{
  "num_hidden_layers": 8,
  "hidden_size": 768,
  "num_attention_heads": 12,
  "num_key_value_heads": 6,
  "head_dim": 64,
  "intermediate_size": 1792,
  "vocab_size": 24121,
  "hidden_act": "swiglu",
  "norm": "layernorm",
  "norm_place": "pre",
  "norm_eps": 1e-05,
  "positions": "rope",
  "rope_theta": 9470.0,
  "rope_fraction": 1.0,
  "qk_norm": false,
  "attn_scale": 0.125,
  "bias": "none",
  "tie_word_embeddings": false,
  "parallel_block": false,
  "init": "normal",
  "init_std_qkv": 0.0183,
  "init_std_o": 0.0,
  "init_std_up": 0.0183,
  "init_std_down": 0.0,
  "optimizer": "ademamix",
  "learning_rate": 0.000176,
  "lr_mult_qkv": 0.4,
  "beta1": 0.9,
  "lr_head": 0.00555,
  "max_grad_norm": 1.0,
  "warmup_steps": 461,
  "schedule": "wsd",
  "decay_fraction": 1.0,
  "decay_shape": "linear",
  "final_lr_fraction": 0.1,
  "batch_tokens": [131072, 262144, 393216],
  "max_seq_len": 1024,
  "doc_mask": false,
  "train_tokens": 1222000000,
  "max_steps": 5043,
  "dataset": "wikipedia_en"
}
MLP neurons of a small language model. Each row is named by its layer, matrix (gate and up: input weights; down: output weights) and neuron, and shows model dimensions 480-735. Each number is 500 + 40 x the weight over its row's rms, rounded and kept within 0 to 999. Numbers have three digits each. A neuron's up and down rows have the sign that makes its largest values positive.
After each neuron's rows, "fires in" lists the words (lower case) most often at its 100 highest values on Wikipedia text that the model never trained on.

L2.gate1056:429532572468457492486490472501479458527496605524501476507495533428517465446550491479498438496476493501495457413545549536491435510494481502430508495551544501496434504409541481525487519541505513453477493557509518518510468500427484552540542592478521498508502453543541473399499518439494523510500496487518495495514602510548446515479614449400485480478524481503480486463514474545491487494501462568518548541573489564489603465457458504477469515466419534495493467530465506491532506511443465488426531473539508514548529492457517508556477441555542489487430515501517524495450492535486514566619499504506521519480484438458483477447465489472418487505494478482521517537458414476492497494541527477459479524535489541442507483524622517478508532487521516498559495517433526448546431494564445
L2.up1056:497524499502461519512537530491498508517483517540478473520470475522479486483509450509517411597500535514481460470502531483476489524475535490482471538514557520466526532506477526498513467492556526464473530546468462491507492521532546516481529551475544571491474398504486508432470457498500502450472499505491477519494496527493530490495534505509442520503477485471555482462553548471552488539519443542489518475528491588483540550525489549458446464484482499522584455456520539480440535535519477502415576501593442423549539508487509554470494544435484404465426506531523492538501464492429485555541454472544556480493531425391454451479533466467458506477494489504483537527477444491556485497560494501474470479529460551471419495549516469500462460522492412488497418504448478532440484559569433
L2.down1056:596506483484495439508492565504503553500423385491408443482483498531457502474452458515565517484539519438509521556490532457513514483512528473511489514478473524489532482602480503514522546481540549512501536519476477476461492512497593437489474444545450520472499485504399540512525419491484510483513526457499540540505486475478523499495466498601458505481514497495556451512526497475509514548521467445509435480471447481515492520482496548547466398490503482528500566496529524483387513545573553433561437523501468466519429611507499507454531531424436430444508568549523433523515427557476450543509422563508520444539566499491470452482534508468539557481500523505509526460532480567539482531528459542526478426516482493522486479558434436498486532515476502550485502465511503550442508488480486
fires in: "was", "to", "him", "is", "could", "be"

L2.gate618:542491578470504489550507546440427542448477626502488485474521521464491540546508470527460490454420461467464446521496400530457408508524491582558484575459516427499497468502521516510475549545523513494545524477588502459521527459496502499526457420463554532439526486387525502479534486484487527501537490504474461456484578559511500548495527552459458500496544529508525497506527473488485474568488534540515559498508508463506472488463528444470475491493498533565513490499509462453520513482478456483492462555509465528526506515479516488557455459588522481474524536521548503462517516505377528549500582469574541517509445518503539570459371457469505530451502456474456568490461528453441432497487551531495509456503523476462420447483484498468497555468564515512550533436465594481463454504480480
L2.up618:551525585471561459429498554461433533467496520494456467512484462453489478581487424575468461535458562524504471571493423492459463481527444531535505516528468532508574492531487505439519577492492551533497529468541483520485515492495502441492461506543539480498443534510511504456538493512497494473519579532532470464480530578532508470494521492515447493535506498508490471453526488465525541575497512543472499517558525541488556491499469453500519481482567526517551511534471489512502543482541439517500532532497491463514499487459493521469472540560522516443561480562520455529513465502458492547421515452558517465557483502551579526525461532515496482461472451530440492512495539515483481430518541588556443544444494536482485405569523471467473495513469467501495476415495553511480488447526524
L2.down618:531507536518431467451447474507499471479486464582491514463506551459529531624448436488472504590463540538446533545542585444569534525556452482502470477556466523516586521488441526426472541475501541467502555506474495497479510561512591505489485502529545447473384567581517544466512497502495467478451544493459530536491427535495577447468462542461502464470487464534477473477529505498457558417507477496502423491423518550565509469526520500539490497487516509452520503508479556524484479530518415568467541486429525467508502556467499557505536494417530480498454471466508423506547482461491461511495427508467503521496564442501573483491551480509534492509525501503460529542476515540517472464514507457492539562506451561518545503533529459489486482616484451499412459521520532536455527467467464
fires in: "is", "came", "are", "has", "will"

L2.gate1049:430507473536505466500489486515519553547529472532482540537569480471530544440530536428422479488498572473463455484505515526504587516519596550490508454535468492537470487522581564453472585529459524501461484525513479545551494464523540503513539445421457509532511497442501471550532448531448429478489555473467476557491505489509490520525470458550528510522488477473523538456534471424506471470556562511532485476525499517521460505476485489558503430507528505513536464471514507454460463546529549444529540421506502440528581602538517465523452531559544473533519497540507473425462466485508529490507531444511523490443508482549518503497491515455490529479483620497512506477524591540468536439575472518484527522542489476479530481518535558523544514479476508470465435452543563496473519504489515
L2.up1049:509467538474487436530479515483560539498503551497505430546482504429580508447455526477474503410527497527479465457485481484507572513424504481488496529560446489419587492508452523488531522518514483456463559540539516502484436481530485518495536522480531536550511480528531516479504468498468483503531509491514557567500493469494476509448526484489547551450523541493459465521448523504463466488492554525458391499441509482531482509558469597423510408480445491431497544542507478528514473511531461525444549411526452494441407472440545476520464515531542457471530455482550527544503510464518505546513509515575469474432480475481565457562475433512431527485455561468574564492513449514437419505486493510383494555514454437525543487515481470495496441493544487543440508475535527526513497477525488
L2.down1049:494537507474557564468487505516493469565503449524441514458522526524474487511550454535480490505482508465526567499560550496530471398534478527496556498453539514641487509514487452506436470514483514585550424513475543521508572493506500456517470466521518517456442549494394518511513492522531499434436448474485506456520533532461527496536471546532479439558511422509497496495542502491510580487492498474552587504523491521418529447483520488541510527557485489526492437493540495539542540461518500496528478582480556476532568520520472548474536497484494493527489541511485495476469509487535473445464504441442457506583476557478524568440507518451513525480524455526433445497493540510529538553485487506609526421456494593544517476476492510492471551538481503463577485504474473443465510496494528
fires in: "and", "later"

L2.gate1418:473532540546477443532505504531552453507533533534504509513563456529506476498565478515541483528481490480409486427423548490579409449534440528466485483497472514552475505539522560487506459582469499411510519464495529490467578420517503534513476524517527516486545513522484502442490525561426474566513471503503506425460593530529517519514448575454602410520531542518471530494557482497492483507525484530507576573529499478502513532472423484481462575462491514534523512430526474507519515453531463484516519505497505526588519464481519491521564487470512444523559565513519495526461566462546469500494506495494465504458524515573494486435447522541443511500557529477502565508500470532498450476493444519492465515484524479481449483512501528541458491604498480521525464508413412468514629524527482
L2.up1418:530506496472531525429474520453505529551554480477505488519497467549372519517510449512532482574451581518443491464490537473473457489543475498488441509474463518513478541529455510550462470527408489504445486472451525554450511447486518520516507501541495469430493503555508488408483519527469537501508570511551525482507543593494581450494596511493514466506487496531448577457491501494558501572534464567481521547468504540533545483505466478482430567474584506513493494464434443525448471441513437533532495485511487442559473511505450541513504518484462490500543492469475506568509540521536500566413507475535479525510507502577476533470547508502536413474542482558478515514441476483543522469561465506605480584427458516533457500584530481477478495549435483554479468438458496525521530518585448
L2.down1418:495514519506562520476538505431515491536533448549507512504472490499400497486517462450512512493463580499502531508499463513528483509491458463478441563478491522488570512473482452490451464547521510527450512471459523498475588547462545481533487448521452478496517466485457494527507408555433482510461567468532493526543515542540588478454505482526468515494516513482503422506514505473528533562503431504536492518503511534522555478480472547503497516471511489442435469501514419518499430491518504434425491475520446477514472528462465538486521485524440464492521455473441590552501465542495492534450532396553547508523458477586477488476538566521469471552517479498576573515466451453555506497549486522579463507500456494588421503574569433464539511558509455530488514481513520545494493485541516
fires in: "was", "were", "is", "has", "have", "had"

L2.gate1213:498554532574541578528497576542498521517509594534582522511432489552465493566526509505475481492571498515558475524460499500423508469486470485460500473536507482442495429521501501463498502547467504467490566385487558468490525487524547518507455463499530507491459507505459515522618462566436440513516565500477524533504440549453510459495521471479519514515495459545478440449558527516400547528461462612449584475482540546440640494606462481494543459527548435540491424565479453518469491492516475518525503448490539440448413540529521502466535487547544555517503472516468468533507460565464514472474542468531439458524467485495514484479508639530506446580495488550491495448492483509522474484559545506523519562487498511528494531446523476475450469485455486475495418491441478452499463520545584
L2.up1213:514440589501406488429470494469492503471462533460478572487509476508445567428514435440422520477481423495434427515533544527533474516516497538537516498505471530534445422483428504536480604573500491448517495487467533477490547506448462555502482558503531499488517562471462559511397510569468504495502498513448526473410538520500450485454451505462480496450440559530485486508551509448457542629446520512527526545399565511495408551476437509484479494493569489486528492452547508458499541479515535432519552498547518530563578435479505516516558495504482437536511543522449472519532565464569539482487561492576540510482504500512504452525439444540483508503462481513518531527467433499474548547556528552466519431467498509452534485529495520579507481439552514544511507533461535405508466482414518
L2.down1213:478544473532523545507558561484517464526549469554552448510477482508547511603502568547506452520530508530512531514494485477421588526443527464462516501529521446401502496553554501481507515499518500522494556467475527463486552486551598467517537508503432497554500458483497527503562483483505527495473518494514511529498476502478493447544517489498516519552497425486465481492482534512430516520516458527429514538512537574467613506544508548505532508500492429510497525574487457558513460509517471564463496502522507441439407564479529490523501529528531511496498467511488509492523464512506537525489481449507549498590472505459527499512547574533525398544524487536495480447539476515535558458568560473480498574544535529509572530460512489454506494510488474491403470449509484525478496514564509
fires in: "were", "was"

L2.gate1708:529548558568472499487531499435550523604578514516510552535431501577474517508488540474449470454502581464405522591568508473523532487512551461546479555463492505421485405458499570503436466536481538497507489540532527496507547505518573543501477511489423451522547507429428466468487540600422517455586569515540512514453456578510483455494517526513487515474484471506473584525519512460471469520476501531510505517476466539494474504460511437503494514520461459547514448487520561486456424509495407499518536574531496537482538533521519510524463527511537508504484509503544503452508528425538474576509462489472521555493419486504458452484467501452494518549487549525494509464569429455488508494531526450521475467470510484505452497480576463528555553504540492401441522433525484505508482589469501
L2.up1708:451517486511534532500461382535528445499481435464530535499397510496476485478522508438483493463481496529536464531498488485541615505491562411504509455513559497464516488556597483431518463460549487515471516517503471416449517491518510448499514546442486466523475508497432494534510469498527427496444472496511454583491485448536489520480509451563484592508456467436488533479340493502543533459466550552440526430553453446520463565538456517527491444527478504509564512439533506486524455556477545495512545501548502516434502532528483492432500529544499559475486463539484511480555504517494485527495506542495569527498501514467409434525533443439539499525428553479500474480537513518524587491484477473496549516561480416518516472471528463507566452441470501503529449473622495523425499514581532
L2.down1708:478498474445520533554540512468447491435465457440458485441614514442477519503536494506549544431469496475526516477471473588407451424487452527425506542533513517547421611490486454577494512468490517546538451513499559573480461496412426518492488502571528548456528483536516538567499391485511472504449515474526488563522547476491498559508529471488557499485530491496542473497466480530523542465468508486557517446526502476530597427467497581505507470514569508478515511520430482553502563532537532557480489423493482475516566460473480521436474496520462478516488474468463407538477422547470522479486554491540503456526527511513521464523439542542518453491506386434515517526450501486502495488552483548450509474533561562516521485499478594469437511471548500615545498542425526494571460501469533
fires in: "of", "and", "the"

L2.gate1697:580453488474489528547535495504506539504540595525493433594487476489504502496478556476452537440485465557557535470540483532607510506452464467437504588472412508496430412431462525487456473467482470450405488513489533451483529507474496507498528506419518454481424522461505507534519476524517576503544509481549395405484512469456515534457554468547549478503513468499589555471471487458429543527502469552498544527465484466478527492506485631425534481491558445500512470562445538536502487501534549512534581436489506487510476513494527532565501477504465482487522534499524520472522503476436551502471502469566545568543531483440499577414543410443478482485542472491607452526490559495558552435523500520504539537490510495526505518492467498437478534509432505469469584536414439537440421523524509
L2.up1697:516483457409487542493521517443461555485585483512508484544520523540489534511521543469477522572498503564531537454521512493506548569541530492463540501549493583554519507502535531490448541483499506533458563514518422512504506452458480482480536486466549450499407443472495458525499412579480470478523530480519474492531447525484488461482538500552490509581464489536470483489481521453437541533531481541458570541479538511477477519487518581499507462492536551467470407470442450502496543507502565469512517511560480427558468501531514539488513535489510475471566482577471445503545496503490498463438546430489512518531459397461566510426521479471494448558479515500514417458460532473534518463564560467544446528520542515485483455501444557450411510537458473450507517516435465473434416525487432
L2.down1697:435522516508506469488489511482518502464487459522509527398535543474485472473459433525570476579539497479518478504465497467407478536535522538497519465559506431500528586543576513518500542506545512557496561503536448520514478430527512464541447463519489506482518491526499476412497527491509392450474516560476551593521424554536521439487442557491498490500480540479419430522487556526551494537531513437486498480549530498517487489481525447573464462442517534473452498425566463482541572467479515449491438602547485511534479525517454465454481521466587533490507483487504497493513525519601481436520478496450491460499451473598523442573473634528496498517482552490452555506560479516441427549475471503519460432570461525482508487533528509566499469507493508533550373543558501443530552516500414
fires in: "are", "were", "name", "number", "remained", "shrek"

L2.gate1154:557521483548478506527539564498550514465487521461472523495434498500525454472465479473519488405531510472585559515545522490487505496534493435517563532579521499514502543532526458435503616490505522444458469551556487545533521506488544459531537507443501470572541574504541504543483453493486530507538535415480464556491528585548524566506491486544443481504521488501523435467506489510478480463507528479455592559455490507459512538562479578509469471493570481487476351537513460497440504555457588494527442464526535501491435487501485463514527504554543463492474462549521537496543519507548488531528537502552516446522496481498542500527560519418458500578469471476438476455516476497545540514514482503487546520531504513477483465590548508478500527461470492514531476454443460454547509485479516
L2.up1154:564451496466535461499509519504471449526560481471480479489525509467612515517483547490459517446501471478598521531505509514476486577536521414544533455487496503417490516519545516496471492547457554551509492574548597481463493491501500507524497480466498493477519491484567521466496569466551492469513505459503499490613530538508478495443569479516458464505444531505491448502464463537446522534467457470503528399492520596525497552514521549506468494501539468517502539562457573482532542518447521438509505469451505538597505496516510424506562509510551499507537486509521459413495477484488442477560498483473467557483471561472456541528573494472483543495479495438472461444512578489513525491510517498462461482510485484518610452438533494535455432468516505491441480516363546557471404499443549
L2.down1154:463505482464529535521473490454516544462477577490489528502481458544437462485507481465511514485507548508516495478476471471498427447496415533489501561575535485471487421460523419459527529541507526514510515457458458502495515487455533467510485485479395498557504513492493490441569492550585534527526571483499463502487515451549480508498475474554505517439528423426502502504505458485479514525433465519534480499490517523540487579572516486458499483549524460472427468538532445537453481565549488556514480484506479482397434410526535542469499533522504514453502487528502489538491558513498498558407496440511526444518466475489503483513448493476524527485519481436557513496443453502567532533549536550593541454425483497510481561573525504431530516509579486564498554441559443571604563490518481
fires in: "of"

L2.gate1554:521468582534485468531467568484452508473491575570542432522611525443499537513496496473512486440516424458425505490535450538506467496597546506514503498524471492548476509385551569520530558510542544485458496460526518489542496469452538522539514470479389545488509518404497501545416506528529498505533510492456507495504504475527495462543424521469487474486540520548514526444519534497435461417504534558547494492480467534507514502444479507540448492462494497459476480464525449482559538534508482466483515528535559569584455456479528528500484494526521494534494486499431420498457447529490509532502489463526472503563445495450451482486502482477485517526525501470455582456466469515521469497496521495549549522522507475434443481479538480495496450475558517498503582510496425521519492488479469
L2.up1554:551520598516465467555498493444480505484491439522472431479502464374459568534519504472495473552577480444526486506505515519526587462504540517528500523518469544522495530519580484573471525512512542526423540510542544453493470510488623507482464436532411497463503572499450588463459448525479455530545590504474584487519526536588507473542476545452577470447527483490505485468524531405469430505531518530524501543497527523490497512489492473552513476505536432496471463489513484539494511495535502465501532523565555508530491496482522522498488506479468452481496452523409443533443454507474519561465565439529452496505455491508495470511545496546492528491439526483538532419510473545505494487532533580553474561446572503501495447501505513498498467472463480479442500476459431538554554508509513
L2.down1554:541456483487437533480529412495505403486519471475477547469444478483536540496441433450471469558522482546541477465436477447536559559484510533468524589490492566490511503627429440494425524475514451527503515520580440511519557504528573525510452470602498413479504550565469477396512512465525401512527561439518505470547499553477527519510515558465543509481430450415523428517489551422491527531546432536486479493534531543487447483532501515525530509541487464486511548529488514508443513459495479488466482537529489461514540523545487478530527525481426455471463489475464457498559556450491504505455505499474483484501528469531531548483569504571515458449502472516532450516519453491484411504554501474444439493526535536545514493539397508523500530600449427543478440535472512479493469536458469
fires in: "was", "is", "were", "be"

L2.gate1:456488517531533402606526501525485486503473533530448493528470469477479516504503541537469469428557491470459512458466487506479487497518541526377558477442535461484445510485508507424499518513410470506506437535466512544494544511505500491524488510515457424498551566485462415477448559482516407446451496487472480483509545497613541473565462530446437445507571444496516528509522489543478512478509448376563491504522475489509532570514476495487508493485537543552489482546497515461491542541500546540481509466471511509562453507488473513477555496491508580603483461502475496506487476528514533528493459499527450490498488459576470515526486583502481473495491550431548557512510449601406555414535466497498457533473476546490510539497636567466529548460516418459480458536552466488518624493479497
L2.up1:450501472448441538505477556448480396520490428516510485512490491434506482535579532498532453487567556466422475529443535475478458473589478504495468561523562513437474494484492531560484552497463539538480558535458515459503503514502496513476526548501443527523574495497464450467508519495452491488482524509506476509497556427475547407560495512491419439492491495515476495534480446523507507542547481504547479513535530514449556575472479456526519478497503545510462435459461440528485520481479478529440512451453514509495447493546469434526510517549436487490504503484592515485533561494504517523523566474521443495508565449497508555459407597515519507533574536507503519528515494514604452528534533509560526542540474515477451438539488516475524542476525490527528470543499441511553501521520477
L2.down1:460526419498518495509522481522528578518520552481477483499502454524508520538465455446486524525459514485517506541526533515434522536498538521541542446495510506570575541467537485467452488466500477447478417492569490545520545507469555571516495461477531520470423505490535547495516537470556542425553531488502544438548496501417476520526544541529546516546512568488499583424466591473594477478526547444461506575482499547461462427525523472475515567512540506428499533433457503494577481480522469371525497470481513507518579531437481466519471489432446480505521558512471510471543554572472428520442461514483490495520465581468587511456519422528512508471514496497506458477458521471505433528487500514542485548447497469471500522464462441573487464510412493445588504482485500487445569473527547
fires in: "and", "or", "than"

L2.gate760:470452498405560523533463537526525518525474509473538512505521521557507561579485499452504521502514496561524476582513548513503457498469575515527490539483551520428475511491496460571478491536482474491551511503470639467504517501444500472535546545494478535429491548415502547498561507408409500527446472538510491471485447483441494512410506490604551430428455483503476460522469470482476527518458491577507522411456501539479472479470537538507476440451510526479501495504553456519522490513388571473468550480442404523505503495526512411567526478536483494476528520491585479475504523473448492553541525466493508476507507492456579592451424489481487495507509391492491519425423479529558533519475497515450531440469555535477552529514472444509504535499508504502484413579433514469528469496461521
L2.up760:432531490541493480497503462473531509574511494492388495448555508469472513480508485457468450510494474501529545432530474560470473495484524465443538499496567462527531477551435495520454487523453483530542493512561486487524555504437493517433500504508435510536459513487564453483490427507512512483533474418467517522535491459413530510549495473492543477503532523468496454519515551514582501476550492515510527495412504493507501432549520513499444492475514542440496565501518444568538547484460537549449550487467517507541505463550482522504504505537491564485478440493486507486473467432477445518523522504453487491505520480487513490488518542543520516524593517529527508538554495457527513481525542472420543562465516468527535449528475496431515506474553553427486573486448488496504502500449510
L2.down760:492526515599501493463523562514426526522483483505539491535369498437534485512511553533540445473478477496530552514569488486469515478513484511554540463494490499539490475462492568432457472513492468541494506499529530416498514477463549506468544490517566532526468532541469468425549468492468544442488483519470551476468528528501499518539547497557545468509509521531489503514536554464511507459479579495478564488491442532448535444571524510480472450487468492531427482492450458440522506506499500549502501521539533451462552470481520536457520526447531523546477428576514486452512502519591486568493562469537453462440456459513533477484448535481533512465546565520460490495550523453436493485483499471556526505421493421509510410491519481602427469489517540452463539504496500485585455408505453
fires in: "in", "on", "after", "the", "and", "for"

L2.gate532:495471540554524529548517556496519498512525441460527521466487514444525430537487551517499534454417465447555482563501464491496449467462526574504488527371479504489493456489477425475468500517491483509500506472520542442500443484482519454549472576568518440479529554454502548532579511490467477449511489474516496533482487541604416459434525466540482485465458473504519421542534496514481460513458499501513505448536491478525520460503551497492476490488473479520475512536487495488584443595441501480527518483545520444527474469492503474504449521448557503500507522503514473472452469450459484493571499486498473472515427519482511557510521465557502576449501484506496492471500551554529512497445449495492544383454543547476551603431502453601521484514522540490514490488490457412557448446558516
L2.up532:567523502515501524521546522469458498527543410471557472456506481486545477571499531508417504465448549421529499510516466492569497490499493465582478559528530535567497487513551492480515510456529530481485511487456449466494477512454550425537531493571507471474549429484519497585484500540577522428435583431541476546485485513549456478518456481516515439478598538479544499472493486457505476464479537540487484433509428572521464474404534550469514458497498513546535464452534416506549491580490507451467548542514488455551486448515471512552512473506535476471455502541522484460481428454497494482494489473490452445463485511495532486508505487478524536443467494519431522398556587613495516567436507440473512435527516510493509545537517443535464486487510495463498555530465489460506465494508512
L2.down532:504542481444479483544532508490448486499514445449525479473553472452551517481487538473489495465479482536496517457482493517471517485511467431560473504506534620425500476532557475482486542526521466460511502491483484539477492557511451449499510473604563415570573438500448498512526462499522575439404542502558469588552526539438515521564430539513570491521603530455530534466530514550492525475518592521521486533565502477465520560506511539502533481510537531509508455438528481476493587524490457478499444518447474586616542496518445530523453516499455488532509507455528513482544477512504522496470492504479524447414522556479484409523480608530489481510508473482492464551459521537508505519538488460448492466543488456510458435493430554467449558523511441533440515517458524493505534477473509
fires in: "of"

L2.gate941:523450517551573506556451574520457552480478467459496506473491545494529522510430467506566529511519438571614527444516482544401488512540486491524473535432501476486488531512513448467475502487546555476509513462535495459485480483500536459549462528543503475459474528481544541476508510458512467475544434455506495487514568547533524491464524533531485555509491519530502437466537546482533509512500531514527501544534465436514524511546487478526503480476506468418522417488512458496528511544546495552523475498510500515430446517531490456526472496503554543429501517502571528496549463505490463449489549466493541498555453492427468401550500594523450474511479482432510493470480440525504548521474493513500545469475482520455487516484480489538513476520509484480459510495435465522446513480441561
L2.up941:486460461571544503571517573513439520487535452428494504510458482526530510516444479512554503477567577577585472462535419531442484513516501454489506492511570508496481546516534462459526587489488511494475550506447463482490476502492536433507436565475490483562490506470483510489482491525444473468472515421518487498490497584558443429462514489586443528495488471539416412447525508440547499523486531539477508459534468520529481480506518508482477480484495483444500479527503395485517455529494513531480483457500499475459496546488466501493455533568517573483496538584533506467539460444491540473549552428487479459523492515448534446544473564505447512539460495467516441488497496537562520412544511491475502469445476464503537529496506459500526502501484507488502463501488451517495440468532622
L2.down941:473560472503505503525550488579489508472572465520539517507512448499494457475470499468392479522503562448456471428568502591518515423475461473532489494543545534445461515416533539463568512542471478543510525453424478531477526558509539474504480534460467497632509537456457531499513457503478529487521557465547445476520471505470471480511422456514462465452479543543443454533536409515465453544504492567434523454497503565483537530507541526430470516476546487507531513510482521526563422515536493537522488506465569538524554480481431525464535418494458527591452461610413471502475484441498536568476487550536458442521471554495537509468488514499470509501475450535569407551466510516522500426561538501578485506517447479511524543535542472460489487485496511576513433489481512541561495514596533
fires in: "of"

L2.gate1588:603489508525541537559497543542453510533505459429480506540557540470494543526494466515534496466516471536474492525473505426531544508555422457576500582511505560540513448510509496469528524495561511440479529527473568530500462492485539506509472499507488614500461500489507488508474434480474515480464503439515484518606534563504506540518525535482579450507467516496487479455480461525454529511523473570497501487565482513571501443588525527500539523501565460456531469540510504494515427525460541478420513433545570471446489449457490531504492518525485476468512506501564507500525472523418478469505523486492468470584553528465580477497507502510473509451536526508484481440507544500436502505467537518472546485478470519498542483478510513433501490479594517491528516554461532506471492415514492
L2.up1588:502492507553549476434543490477487446514509593475483524556525476472496494465530393483459520538587550470591468551491589466506491508505528470477540525521455500516511426492447565509460476508452448491508544533488515477482504518446468461427504533478489544501395466496529480532471479476470486608517510502434464466498516527505510515462531470547578520491457427487489463492445470478510435570460468457506460478521488497512493520564590504461524467578558560440458512534452535540513502461476544488501549501431462383473496461490474518457584506449481498484538520461508522542544512581475496553458497522482425517463530493484497482453551546524545504489454530541520525535531546494511483405512523562473508451454542501547523484470456479488447478469441531503517548563502578512479531429498534
L2.down1588:453472434582541470443566450402570521521564564509499550540401450432529511477474423486468542497546472473564488479464523479510491560457517496496540480449471519497478484530492499480492463500525435476503505510431476473475554528516475483433522599502446519515430500506567502469510517495433469622495461512444462472418447516489515437522434432567552502455478465516525479538474399552513473600485509447475415490435515462489513484516493519453460472536512526497444512500440552457504528542552495500542579561486516454499495446525474504500569494488508488529557502485459482446483571485522479567474473528543449516472450438544524541499518489482542476482518500463506537527542520496542485470481454492441529483505556431550522453455474426539530481496492439460471530545491565494426593538533577
fires in: "a", "an", "was", "last", "first"

L2.gate1738:470457506471485542481528538482444452469465530549438549487508462499564548483426570529493473475510582532521541472421568527475510491619404447603531530515490486415460465501534516456575536501571552484536507444524489481486588467499514464477432561491519517502464550461460532531530552527468483530503528500502499502539514479396478522491540467466467536505472502458473478481487484533556617511503493476514487513480517537501437471477496556459472507488601458463560496520596487493522625536529636456475547472500474549433454486517546467500518508482507537524550577538527536537507470526464525517530537472536489502522507570452543559509440615514450536450435406483512465490508507500475505488494531497467438476484420384511526504462441533503492526457499443510479521534439576492484390547520523
L2.up1738:466549480521560574500487537492521520469452508536453510517473432461524527516469542503524497496547595571535517504520555501472437487562548466511516500552549484390512499559558548372500475488527473567486501511506473496463495474500525444473433475489480492518446509438526488530517473497513476505476523485534427509456479512450487486563582423451441525511472468541459472466540467500486558487512457476494516499543551514489528500462524556445493493534569484508478459563537444514459598508544509487495529415485530466464444562459518447490544535494527583473528508493537465505520530520470561536478517452529478426517479484462565551499400585462434500492491447482510455449489570474538558429548523536435459494547481503555519509481443605443420498467513443508489537500402533540482476601518461
L2.down1738:447495461476539476507411538508543481496522504512528468519446530469450475566566459488440482526548504537526410486537439473463450529538582476473521505456567486528572538529520524484484534547486492537484518506474551494496468520513573484545543393501536459507513446491585545519494409500527503542463478530536479423457477549538524555501561485490414518488473457534461543494579454561430464508508411552529497430587451551497579531465576512452485493542481493442509501500499403599501519496487395474481457496467460476471526538496452534497511469520495504488487450526423486482535475504471521507414562479518450478514503507491483476466496475533461530549548511493507502484442560492511592514513470499527532479528481556516520499467500481524479476480514504497457508543428541471485576493494418
fires in: "and"

L2.gate385:446527525534451566503510481517503470538462449447491613483555451492522412440514522442505431529588522455506440468493533497492462499442478521465556513502524480515515509522515505419517397527474465567531513398512475461529570526512520551485473509519492546512483487494484473447541492409541501509554474488543506525447513500492473512499525523487532491462484483466527526426530546520530513559505510498512479482506446470449544550466587482519592551528486546552501533533548500523592516544476437507470546548508539564545531511469492401480524525505515471460593502548517430490538475435465459443503456542510500497516539524476426501550583479527504558501506469509553570509552559511489515455480470550462410520498489469517466494491529446566535492467479516501511452511545560549439520485501533
L2.up385:543522465456487507423508497450449528500531455520512510549463510550518487501492523489526525502533496555502440464475482508522454492490461497545549521447520526509464506521485399451454447497536554482532538525509448443449549505492528429522483538490475529575515485501443581530529577513455494496450544445473498460526481504564432552553541471518441528511512490500539548458456503491492510500458520533550489449488447496498481518482542502549545459556525481475499578516567502593483578498403525536522483488467524523494460455513528494483494541501490493485481507533511527495501456476475459540473501459509490506608488458490518526505505487554532557561407511494468513490464458549569543478536505407503497511491447473522523540501455510478509516549583435524505460483510538491494542448537560
L2.down385:508480559589487453472455463518525448486497560503392508545487528515549515410508498564449453532528495478474503519518486482437453485553524528439485514482532421534486551460503542486577520485494497471472539458552482501530487514537469442479549470489496525503377499605528399497438451469456575459490481545577609479459564508470554483484478521522510500460513511460605521484529499568448489573503496499435521530601486543455576571504555558506540518464512508531482470460490486460456540485489473463519552448552520514498451483459461482526504488447549554453531577527459471545546489479488475489505479501436523489471569609495548505480468592463490494467549473519533509514511374442512438532449481534483453532577571464476506454565529471532515478494453454527516482573470488489435484560480513
fires in: "and", "farmer"

L2.gate129:487557435547569565484524545464489513461524527497478463521478505521519460555479557509441473543514517453554500495598468526558507504516468455476470414504505511525496411467502507441436516518489486430467497492445470566485545457517561521479442504499550515424491603464516507506467491502573433463470505507470478523529455515559457485478447539534517530519500466539475515448476543469492514522408488519530544438486514506555486504464495431499521418499584518540512459469509502517529502525458493513476460529582502482496465472532511530516550499488492456557500474425464458489463522511463439469532417544536508419538474467552498370521600442459450518534420482553490422463462531544522533472499537504543562390495507491558504495492486517466458504454498501484506451523533550519523491475498506
L2.up129:522522405485549496467503519448542463477523512474469469452561498517537402548475503542481518544508534521467547520542536473524597563601483471553487537500448511484537530519545505546505417471585508488490438467462438489465479503499512459473484459514596610500550499570484513504480591456446530507514507538401509431509535454529490514489510471482517505595507425461398516455421495524592491479460487539501507483446486402491507454559497527494533442530657524537526508521520434570525508435456510535471482497557519500512442420527464508526563464478467530528536495427545535482519520462486437524536514466423484521542517447524516455470521466526480516555567556500508498508456482565517556492513483452474551492471522507537547476483454470479498397522446517513496521555525524512428540494506562
L2.down129:480459582548422474486458490482558509501492483552502572556433501507469529535573424478504499481546471538509441437463565441526414503509519530554504481512487474508447539478435527504512499468519545583459485578573504462567470510567523540463510531533480470599561449437544493497483467545461487553538430513560500466516522503411515537507507514512529519451503539525514519489559489560498498476558507477511443500525407480561504506491554561557483613520432522494535456435467527434404536489513479536475521494445456528495540549485552437447492596528540521470511516509588453498477480548500543534501519532507453567479435443443521480560484531449509415507514477518496499471574470460417436527476553522518410535478408496446437552493541494522559518528564482467523466483540485468535519468507517
fires in: "at", "on", "in", "two", "four"